{"hidden_act": "swiglu", "positions": "rope", "lr_head": 0.00819, "schedule": "wsd", "final_lr_fraction": 0.0}
MLP neurons of a small language model. Each row is named by its layer, matrix (gate and up: input weights) and neuron, and shows model dimensions 16-111. Each number is 200 + 30 x the weight over its row's rms, rounded and kept within 0 to 999. A neuron's up and down rows have the sign that makes its largest values positive.
A block is one neuron, or neurons of one layer that tend to fire together. After each block is what it responds to, as a language model described it from the Wikipedia text at the highest values.

L9.gate54,159,256,155,194,239,205,194,211,212,229,232,157,202,234,218,208,212,234,231,222,151,289,184,194,294,241,213,180,166,188,184,201,196,195,206,208,189,225,211,210,253,199,196,243,235,225,208,232,205,209,229,190,227,188,193,167,185,236,176,188,151,191,149,223,190,209,214,175,220,161,189,181,202,183,190,199,191,206,183,196,151,194,180,171,198,193,147,186,209,175,189,227,224,227,196,204
L9.up54,188,170,140,225,219,267,246,197,174,217,157,166,219,214,122,225,204,200,222,148,259,203,134,160,211,188,184,158,185,177,219,197,179,221,220,222,179,193,196,245,212,146,192,180,203,204,204,169,180,203,153,152,166,246,226,200,174,159,223,243,256,197,215,190,216,197,227,222,185,189,176,173,240,208,208,243,200,183,265,203,185,184,185,156,184,224,179,201,205,209,195,185,189,201,159,239
L9.gate102,198,219,216,167,202,245,227,245,158,259,174,196,193,187,212,211,205,227,230,208,225,260,213,146,221,180,202,171,219,232,198,238,201,202,203,199,193,196,217,213,184,253,181,211,212,168,114,155,191,200,206,205,235,227,136,238,237,191,274,184,201,210,213,189,229,234,237,202,180,227,182,209,205,228,234,235,202,166,155,206,180,215,186,177,205,204,171,178,228,213,182,240,221,210,222,186
L9.up102,169,191,264,150,242,161,213,256,243,240,208,138,195,224,188,172,201,195,189,208,203,199,172,210,190,191,204,221,194,234,222,237,208,206,181,201,181,213,224,185,259,224,154,198,215,195,141,149,234,217,207,237,257,229,151,230,195,189,206,194,219,226,204,205,238,213,215,192,205,228,177,221,194,211,263,249,207,174,243,218,144,240,283,200,233,186,134,173,208,227,164,190,175,195,178,139
L9.gate105,240,222,222,220,159,204,184,223,182,192,168,195,195,171,193,195,246,200,197,196,171,145,220,194,192,182,194,198,223,220,217,183,216,201,263,181,204,180,193,224,212,218,230,173,199,182,187,194,212,201,194,219,174,164,191,216,235,209,188,264,228,187,267,165,183,214,169,179,188,206,181,222,250,217,198,148,227,157,230,199,200,183,194,207,219,170,175,246,186,212,227,232,155,225,162,207
L9.up105,164,230,222,152,206,218,216,183,192,200,233,203,216,141,157,180,209,187,175,200,197,131,200,167,230,214,169,191,269,226,163,193,225,207,175,179,206,203,223,174,220,200,215,155,155,220,208,207,239,165,244,207,213,165,204,170,212,238,199,216,238,210,228,187,215,216,178,201,234,201,247,147,228,167,188,201,174,180,193,219,176,179,189,235,219,212,141,239,207,179,297,184,192,203,165,171
L9.gate245,179,124,219,242,205,225,192,194,257,220,157,179,274,173,224,187,190,195,177,217,219,211,217,251,157,166,180,291,214,186,192,161,178,208,186,211,194,221,255,218,197,207,144,233,199,189,188,254,215,201,198,173,253,167,188,180,191,175,185,206,236,190,204,169,163,199,169,207,237,182,201,263,206,212,204,165,238,244,180,135,184,225,224,241,225,194,204,223,225,199,184,154,238,151,215,215
L9.up245,191,180,208,235,193,186,129,172,202,205,115,176,237,200,206,193,203,199,167,179,197,174,139,224,166,182,206,234,233,217,205,162,215,182,218,267,255,209,183,245,180,244,181,274,161,170,220,210,258,259,153,262,206,189,189,214,244,181,197,177,228,189,198,264,188,181,208,180,241,191,220,170,237,237,221,204,187,230,190,207,203,226,201,206,226,149,177,198,212,208,204,163,193,184,201,189
L9.gate333,264,256,181,156,213,215,209,198,236,182,209,216,227,163,164,167,180,192,140,195,162,264,229,117,208,133,212,145,216,215,174,230,220,122,241,179,233,212,173,215,186,181,256,222,214,236,206,214,240,255,193,183,190,249,180,225,240,158,179,185,205,209,197,203,166,256,252,205,188,174,232,187,234,249,238,256,154,179,195,220,207,186,180,231,204,234,177,220,167,199,191,272,224,198,187,218
L9.up333,203,163,190,229,185,241,157,253,189,228,186,201,243,211,231,236,229,188,190,172,222,199,197,211,197,162,185,218,208,260,211,213,168,203,246,256,212,222,253,264,210,195,185,200,167,191,143,215,186,193,182,205,160,188,182,242,175,158,204,211,222,232,203,241,182,163,189,207,148,229,187,122,211,206,207,175,159,204,200,208,267,192,211,187,193,188,227,176,256,180,203,228,154,148,202,198
L9.gate366,213,212,171,190,168,195,174,210,162,192,213,181,182,162,216,165,224,166,219,217,175,220,168,208,256,170,203,189,209,234,156,175,191,191,234,265,225,156,229,209,227,224,213,223,162,209,179,163,190,205,190,224,168,215,186,210,180,211,152,230,263,221,186,162,173,266,205,210,204,209,178,229,207,215,233,220,243,174,219,245,213,161,170,162,154,221,215,200,170,156,195,235,163,182,210,182
L9.up366,192,164,232,194,241,200,190,227,203,192,167,157,213,176,205,223,211,163,162,196,237,164,219,153,188,206,217,152,192,211,209,153,289,230,231,181,182,181,196,154,217,171,238,200,201,167,173,189,195,232,146,197,232,221,158,198,227,189,198,183,200,202,176,228,281,206,244,218,174,139,200,253,137,230,236,217,207,222,203,235,200,241,215,190,183,181,207,181,192,218,198,195,198,129,214,194
L9.gate401,179,210,178,206,218,280,148,255,231,225,199,172,161,157,196,151,196,187,165,196,200,219,196,210,209,167,194,217,176,222,181,198,242,184,226,224,236,210,233,169,203,157,224,185,210,214,159,154,197,190,183,251,222,245,196,233,179,205,177,241,238,166,222,223,244,271,217,251,186,176,228,190,246,253,251,199,215,156,186,211,192,211,137,194,180,199,166,182,182,198,236,152,217,222,161,240
L9.up401,191,224,209,223,241,260,189,187,170,225,179,176,177,204,194,185,240,217,135,211,192,149,173,149,249,204,207,200,229,206,186,153,190,209,230,242,198,218,231,244,293,248,195,211,193,241,175,170,240,197,198,206,246,230,196,151,189,253,220,205,204,235,279,235,224,231,218,169,161,226,182,201,254,261,240,173,224,232,206,254,181,224,207,164,221,169,173,200,222,169,220,156,179,186,161,210
L9.gate427,201,232,196,253,168,215,193,191,294,128,159,223,140,211,162,191,198,235,180,186,209,269,210,226,246,205,212,187,185,171,194,208,224,262,181,232,223,216,234,217,111,201,254,220,183,176,196,147,231,187,171,255,219,181,202,206,191,206,155,198,178,209,262,253,248,221,213,207,180,188,182,181,193,223,218,222,221,247,191,199,246,230,158,145,188,200,206,215,242,169,276,192,197,213,188,217
L9.up427,148,200,120,228,220,205,172,241,219,238,196,166,189,149,154,162,217,181,195,212,212,250,138,240,184,262,144,181,239,192,216,204,151,212,279,213,209,160,199,221,217,220,162,228,162,185,173,160,201,228,216,127,170,222,196,170,227,197,177,187,189,173,270,158,222,210,213,234,205,174,224,203,186,186,198,246,205,171,192,202,201,182,220,194,199,189,176,170,206,212,229,215,206,202,194,220
Responds to: Tokens completing an adverbial or transitional phrase at the start of a new sentence, such as Prior to, Addition-ally, Wh-ile, In (August).

L6.gate298,173,259,114,140,184,253,171,224,241,242,171,168,166,165,189,186,169,182,189,186,241,268,181,183,196,187,190,217,243,223,193,218,159,256,199,214,211,188,231,226,179,163,203,195,229,183,191,192,213,164,139,199,202,224,184,213,186,184,183,131,269,199,168,263,230,224,257,229,159,167,256,231,196,260,195,172,167,183,227,175,246,179,206,199,194,238,218,231,158,234,210,227,167,197,202,204
L6.up298,201,160,211,204,177,194,188,210,196,156,267,229,167,225,227,228,184,227,129,153,233,181,228,228,192,191,242,223,225,199,233,173,179,214,235,268,199,208,222,200,185,211,173,200,171,141,184,204,212,175,214,170,175,219,152,205,207,241,167,242,183,210,227,161,172,235,212,173,176,207,249,227,155,129,218,167,219,186,152,219,187,219,193,172,223,195,242,161,187,153,167,187,196,186,241,224
Responds to: The first token of a new sentence right after a period, usually a subject pronoun like It, He, She, They, or a first word piece (F, B, Th).

L7.gate50,202,201,224,219,167,270,155,217,254,227,233,173,166,182,122,205,199,212,192,136,163,234,193,198,214,194,290,197,143,200,220,209,208,260,252,188,232,182,175,224,184,196,167,219,218,175,167,245,220,209,152,238,219,208,187,181,196,266,248,195,188,264,225,151,204,252,190,178,196,197,196,178,206,230,232,160,232,207,179,212,223,193,148,189,220,193,199,203,228,224,266,230,198,189,206,218
L7.up50,207,176,209,179,182,220,137,229,198,162,165,145,212,188,192,202,230,173,194,155,159,208,237,274,189,222,207,207,160,165,173,183,226,269,215,164,232,159,172,235,196,184,215,152,248,221,151,195,212,248,185,245,278,138,220,225,230,211,211,198,172,218,226,194,224,186,219,237,233,157,208,210,191,247,221,205,214,150,191,206,223,171,172,183,174,202,209,167,189,219,207,174,181,160,191,198
L7.gate82,199,171,190,170,236,183,222,200,173,214,198,158,168,199,238,183,193,175,231,180,194,167,222,206,251,216,199,163,221,212,161,171,242,156,216,206,211,215,218,185,209,156,221,171,197,137,167,216,206,230,126,189,161,195,183,191,192,159,181,208,201,204,159,197,161,175,196,172,172,127,177,182,185,288,220,209,184,193,186,169,168,204,156,191,163,222,210,199,146,227,160,235,185,265,201,108
L7.up82,235,182,249,163,257,204,148,171,200,198,209,146,178,166,209,191,195,226,217,206,183,192,166,232,264,222,155,192,240,213,170,134,234,216,187,217,162,200,230,194,205,222,226,170,180,189,179,148,154,139,177,230,249,171,181,137,247,198,171,195,252,237,167,172,182,133,139,145,168,183,244,214,224,224,193,215,187,184,152,194,184,163,197,205,177,202,212,197,180,235,168,234,235,191,236,179
L7.gate182,237,147,223,231,201,217,244,203,230,199,208,159,206,225,236,185,219,197,171,215,183,227,215,160,172,177,212,207,246,200,217,199,227,228,280,211,217,159,210,168,185,231,222,182,221,176,185,174,186,174,195,173,265,190,155,198,245,191,191,168,190,256,174,139,190,226,153,171,272,140,178,211,199,237,235,202,155,135,214,245,220,193,185,154,187,197,181,191,200,178,206,148,205,227,158,201
L7.up182,192,205,234,222,184,258,241,161,185,190,199,203,211,196,178,236,175,184,158,232,211,162,220,192,211,180,164,195,219,196,188,163,182,227,236,236,197,199,179,164,150,251,271,248,215,211,213,189,230,237,208,231,201,156,143,118,188,234,211,148,198,214,192,160,217,199,130,224,207,177,175,189,233,189,232,188,197,184,184,212,179,196,142,203,251,167,127,244,169,185,247,193,245,176,253,177
L7.gate308,169,222,204,201,173,212,173,232,206,176,132,179,134,239,206,222,251,148,164,239,125,217,255,211,240,189,168,184,219,231,151,180,252,218,242,184,164,163,221,196,195,187,214,180,131,208,241,259,171,173,249,201,220,174,223,195,211,197,180,209,212,225,209,176,206,152,218,167,207,213,244,198,178,195,220,175,240,178,223,180,179,180,193,187,161,215,202,161,200,179,195,177,193,228,253,198
L7.up308,190,248,194,167,137,217,233,117,190,184,169,208,174,124,214,160,232,180,152,244,161,192,251,180,226,174,206,165,167,195,168,236,220,222,203,184,204,262,234,240,170,193,225,200,189,202,187,199,211,202,166,208,243,189,208,213,212,230,177,152,201,198,192,197,183,194,228,231,199,213,248,165,188,222,215,184,215,153,194,161,179,163,145,196,138,177,191,166,195,161,197,243,235,174,171,159
L7.gate348,177,222,262,174,208,193,179,178,196,249,200,184,181,162,189,185,215,208,141,207,208,243,159,182,186,172,185,175,267,165,233,208,207,180,204,161,217,222,169,134,198,158,217,189,172,231,175,206,151,210,165,236,178,160,227,200,197,216,170,165,209,276,208,225,200,159,205,177,258,257,179,141,156,225,224,150,184,151,171,168,197,173,233,247,166,206,210,191,216,190,173,188,220,183,214,186
L7.up348,202,207,206,202,172,190,217,200,202,172,214,164,185,165,220,179,174,217,169,169,157,172,168,202,244,202,173,171,254,206,231,140,183,192,242,229,208,234,168,228,256,187,207,206,188,191,210,249,180,156,279,200,201,158,196,205,251,208,123,167,218,191,218,210,195,237,228,215,195,162,173,198,165,163,195,211,195,132,210,168,210,194,248,205,147,215,233,273,237,174,151,211,160,192,215,214
L7.gate398,161,193,168,199,199,184,264,151,180,210,165,113,192,205,141,180,214,192,206,239,178,208,187,152,237,205,224,212,245,196,206,184,195,269,241,176,221,196,271,172,212,140,237,183,195,188,189,205,244,173,161,217,188,149,162,183,208,182,142,232,157,202,227,222,167,195,228,257,191,161,179,214,201,203,103,190,169,200,165,188,195,156,184,190,176,249,224,184,184,252,180,192,183,236,224,171
L7.up398,164,227,241,199,223,195,199,212,217,182,158,210,194,145,240,177,206,222,191,142,229,173,180,209,191,189,184,158,166,216,168,165,137,195,278,206,212,199,206,169,185,212,223,217,173,217,206,196,230,228,167,187,223,173,208,156,231,235,262,200,156,182,260,222,196,155,204,260,192,182,169,173,169,215,181,191,189,220,268,144,275,234,247,235,221,181,205,279,195,257,209,124,169,233,225,200
L7.gate413,238,163,240,143,173,237,203,182,197,193,160,214,186,183,231,181,193,203,181,203,229,199,220,208,200,186,239,227,221,203,219,186,229,174,175,220,194,199,208,184,171,201,176,239,187,209,185,229,203,165,157,245,150,236,206,185,273,161,162,165,223,206,168,194,176,199,250,164,200,207,141,138,185,248,213,205,223,220,168,179,151,190,198,163,174,232,235,236,187,176,190,220,190,248,210,177
L7.up413,207,180,234,229,206,216,224,226,174,221,207,214,202,190,226,233,186,154,284,220,163,239,198,150,224,172,199,252,230,156,129,192,186,207,180,222,183,233,205,179,170,220,210,211,193,227,155,194,233,148,187,209,141,169,181,216,185,224,186,216,174,192,205,207,235,201,212,197,221,139,137,228,173,214,234,199,187,191,149,188,167,184,236,193,163,180,173,229,188,198,197,144,225,213,200,154
L7.gate417,203,262,195,167,190,209,206,222,188,258,171,163,181,191,177,198,204,218,160,189,203,225,196,199,226,148,259,184,195,192,185,161,244,241,258,216,202,225,221,243,199,243,194,197,150,203,171,195,194,179,199,224,193,134,219,183,237,227,188,164,226,155,222,228,209,236,185,243,229,156,197,205,162,244,206,220,148,233,206,213,196,181,162,168,171,218,180,208,199,239,191,161,143,246,165,196
L7.up417,188,181,194,208,171,192,175,209,160,229,194,240,198,178,220,163,195,150,144,241,146,217,201,174,188,186,197,183,170,153,167,179,239,254,218,262,194,165,234,196,235,244,174,169,218,240,206,209,153,195,148,233,211,199,177,201,185,200,173,177,189,190,250,209,151,229,207,228,219,173,192,169,143,229,201,213,190,259,89,188,219,200,178,185,155,203,224,224,214,163,185,141,206,223,224,203
Responds to: The first word of a new sentence or paragraph when it is a preposition or conjunction, often its second piece: In, For, From, If, Since.

L9.gate20,191,160,213,201,228,201,245,198,195,198,142,181,202,178,245,211,238,196,199,199,213,209,222,185,168,204,196,172,158,212,234,206,255,240,152,196,199,234,216,234,219,206,194,145,182,239,234,256,258,176,179,183,166,197,225,197,181,220,220,175,194,205,187,153,230,240,176,152,199,170,170,206,184,188,218,202,149,243,198,219,171,179,187,227,211,219,201,245,136,257,166,219,221,227,224,207
L9.up20,265,230,150,199,199,158,171,173,227,206,136,185,215,156,212,168,172,256,157,153,163,170,195,193,209,191,253,156,174,228,214,229,191,131,275,218,227,200,210,137,195,192,228,177,177,193,209,156,207,129,179,190,162,200,166,144,221,159,206,228,295,191,207,160,222,205,181,251,216,158,178,214,207,205,216,136,206,235,178,198,183,236,195,206,159,187,202,173,177,199,185,156,239,184,168,201
L9.gate24,143,208,183,179,239,157,213,220,147,208,200,205,207,179,210,177,167,170,190,222,136,200,160,166,237,230,208,200,181,194,196,204,226,245,201,210,143,109,192,189,207,154,236,162,156,181,194,233,200,182,205,183,218,270,202,191,178,162,182,168,159,221,194,233,189,166,203,143,241,180,206,205,224,248,233,142,182,165,197,227,202,197,158,183,170,155,227,216,175,126,195,207,216,211,198,204
L9.up24,123,138,182,221,246,224,196,156,206,208,177,166,173,177,207,187,178,218,230,194,205,208,177,208,235,206,178,238,214,162,195,154,174,203,198,196,140,177,294,159,198,187,230,180,177,149,223,167,223,214,222,233,155,223,194,205,214,198,174,181,169,206,201,199,231,185,158,152,199,168,226,243,157,205,191,169,218,190,225,268,221,176,163,202,176,202,234,259,145,190,192,202,167,179,234,203
L9.gate68,199,189,194,222,241,201,222,194,188,208,181,138,200,206,199,207,178,159,187,261,198,178,198,210,215,236,168,147,214,218,246,185,193,202,186,233,202,251,207,283,222,189,235,190,129,190,210,183,192,223,198,183,197,186,156,172,259,187,193,178,165,169,202,194,184,180,189,217,162,234,145,202,170,194,143,218,210,133,182,256,215,177,204,187,164,173,227,277,171,165,193,179,253,232,189,182
L9.up68,205,220,164,266,153,179,189,219,190,189,203,210,182,203,151,179,195,223,232,193,188,185,171,179,242,169,176,242,163,211,206,128,185,237,182,153,228,219,189,195,138,193,214,159,190,187,183,236,202,201,234,220,192,203,249,186,182,207,169,172,191,201,188,191,229,223,171,197,195,178,167,175,266,235,216,150,227,160,192,211,225,217,145,200,209,211,213,229,198,187,207,221,186,176,170,214
L9.gate97,200,191,236,199,219,168,167,241,210,187,190,135,214,251,190,217,213,236,179,198,221,212,169,204,170,217,206,174,174,210,171,170,205,205,164,197,195,208,190,230,242,198,192,163,174,228,185,199,240,230,225,142,249,204,169,203,187,188,219,208,183,255,211,186,216,215,198,104,174,192,232,153,189,198,221,189,164,222,202,272,173,183,154,176,191,185,249,220,207,227,209,207,162,228,214,236
L9.up97,228,238,234,195,278,206,194,212,238,194,254,172,230,203,163,245,225,210,230,285,187,181,221,177,187,195,172,190,247,260,205,170,177,239,184,209,224,180,250,225,217,223,255,174,195,195,189,198,218,239,220,179,235,249,251,183,152,214,211,232,231,223,236,196,257,224,189,189,204,204,217,197,211,215,200,158,129,251,191,228,213,205,209,215,225,209,227,220,208,213,196,202,194,256,207,222
L9.gate181,237,172,185,201,176,184,215,233,170,162,225,183,226,219,213,251,264,169,145,172,229,196,244,151,193,227,212,198,205,254,225,185,188,188,129,239,261,201,236,208,200,217,187,179,211,183,198,220,220,169,227,172,190,151,212,197,180,215,225,206,119,223,217,232,174,236,170,196,167,158,143,230,214,240,194,221,176,160,187,174,203,193,180,224,180,207,265,230,204,181,217,224,182,184,188,169
L9.up181,262,215,257,169,226,204,239,248,190,185,194,203,242,196,229,212,193,164,211,156,176,215,225,204,223,166,193,231,275,199,231,259,263,231,168,231,231,205,179,184,189,207,172,230,174,168,224,222,155,247,219,225,159,181,208,196,184,201,216,213,201,159,142,243,189,170,231,189,187,91,211,148,219,219,207,194,186,183,236,223,234,217,214,219,221,174,173,222,178,187,171,240,239,256,172,206
L9.gate185,209,192,213,193,203,195,204,152,243,250,168,245,170,229,164,225,174,166,179,249,205,212,181,215,192,236,176,214,289,170,187,212,207,221,203,186,196,229,179,245,209,225,223,204,176,201,168,235,176,211,169,273,189,193,183,221,198,203,201,146,153,174,202,198,198,181,196,189,143,167,150,251,145,199,213,190,206,175,190,207,210,174,151,142,191,178,214,189,158,141,192,184,188,219,211,172
L9.up185,216,185,155,161,168,148,166,183,195,209,215,241,187,231,226,217,190,181,252,275,180,238,196,143,225,227,180,192,204,209,235,190,246,251,229,163,293,190,188,181,227,198,199,185,186,283,195,236,218,201,181,222,245,214,171,199,181,162,184,153,218,218,197,153,231,213,222,178,198,227,208,218,223,235,227,202,208,221,176,207,241,187,163,237,196,183,250,232,157,203,172,243,244,218,252,222
L9.gate256,212,189,171,165,217,179,153,181,189,168,161,234,226,146,241,229,224,173,181,188,223,207,200,209,177,185,191,180,226,175,240,187,214,184,142,223,200,202,205,157,232,210,207,237,224,212,194,212,217,238,221,284,209,115,187,214,218,188,229,191,201,208,250,188,225,229,223,177,187,225,252,256,230,220,230,158,176,175,203,242,223,223,193,185,191,164,271,214,212,233,229,208,197,211,242,188
L9.up256,158,207,209,214,206,199,165,186,259,171,225,183,222,197,179,165,192,174,225,231,166,208,186,137,227,227,210,196,240,211,192,180,194,197,205,203,226,137,135,250,221,262,190,188,217,228,233,217,224,255,231,185,192,148,220,217,206,209,200,280,209,158,233,193,249,186,211,196,189,243,149,171,171,198,191,145,204,202,200,165,172,227,169,220,181,216,181,164,241,216,238,175,186,240,274,187
L9.gate266,175,174,165,204,219,217,189,205,204,148,160,225,235,174,220,249,202,234,204,248,211,178,156,162,200,200,182,221,237,249,211,221,164,212,165,272,188,178,190,157,213,245,200,185,160,210,183,233,202,181,176,203,203,178,233,189,210,185,221,220,109,187,219,205,236,181,188,174,194,228,166,181,197,274,232,196,200,241,271,241,215,191,203,257,183,180,187,260,200,239,186,223,230,204,175,221
L9.up266,175,156,196,192,206,208,270,227,173,257,132,205,224,224,165,184,176,214,143,188,187,162,217,200,227,204,160,176,205,194,248,205,198,172,172,243,241,167,172,210,274,159,205,226,171,214,195,202,216,229,210,196,253,192,175,182,210,203,216,192,187,197,241,194,197,210,194,152,182,178,166,208,201,218,220,233,172,225,141,199,177,212,236,212,201,230,215,208,170,227,222,214,165,177,192,192
Responds to: Fires on the token right after a lone capital letter inside proper names, mostly initial periods (George W., Robert L.) and word-piece continuations (C-ent-ury, H-ung-ary, L-y-zhyn).

L6.gate380,197,214,227,238,254,171,193,197,214,149,163,225,257,218,211,196,192,194,206,243,292,172,167,231,240,190,216,206,186,189,218,134,159,226,198,194,172,226,228,203,159,224,242,179,181,198,187,169,226,202,90,193,164,161,192,159,211,215,168,229,185,247,268,235,180,202,224,186,212,173,161,200,186,191,227,185,147,180,252,156,157,249,192,178,222,187,168,253,152,162,187,239,261,169,188,204
L6.up380,183,237,234,183,168,224,260,186,245,170,168,276,248,233,185,222,237,173,232,214,169,207,202,216,161,229,219,190,155,200,161,183,208,206,186,187,195,190,171,209,198,183,179,260,222,224,190,179,145,248,177,227,182,199,254,188,188,226,170,154,201,195,217,219,204,156,202,224,206,219,140,210,181,215,193,222,181,177,227,256,221,237,220,255,229,202,172,227,133,192,194,237,197,229,166,152
Responds to: Second token of a name, word or number whose first piece is a lone capital letter or digit, e.g. L|ulu, Henry L|., 4|.3, 1|,675.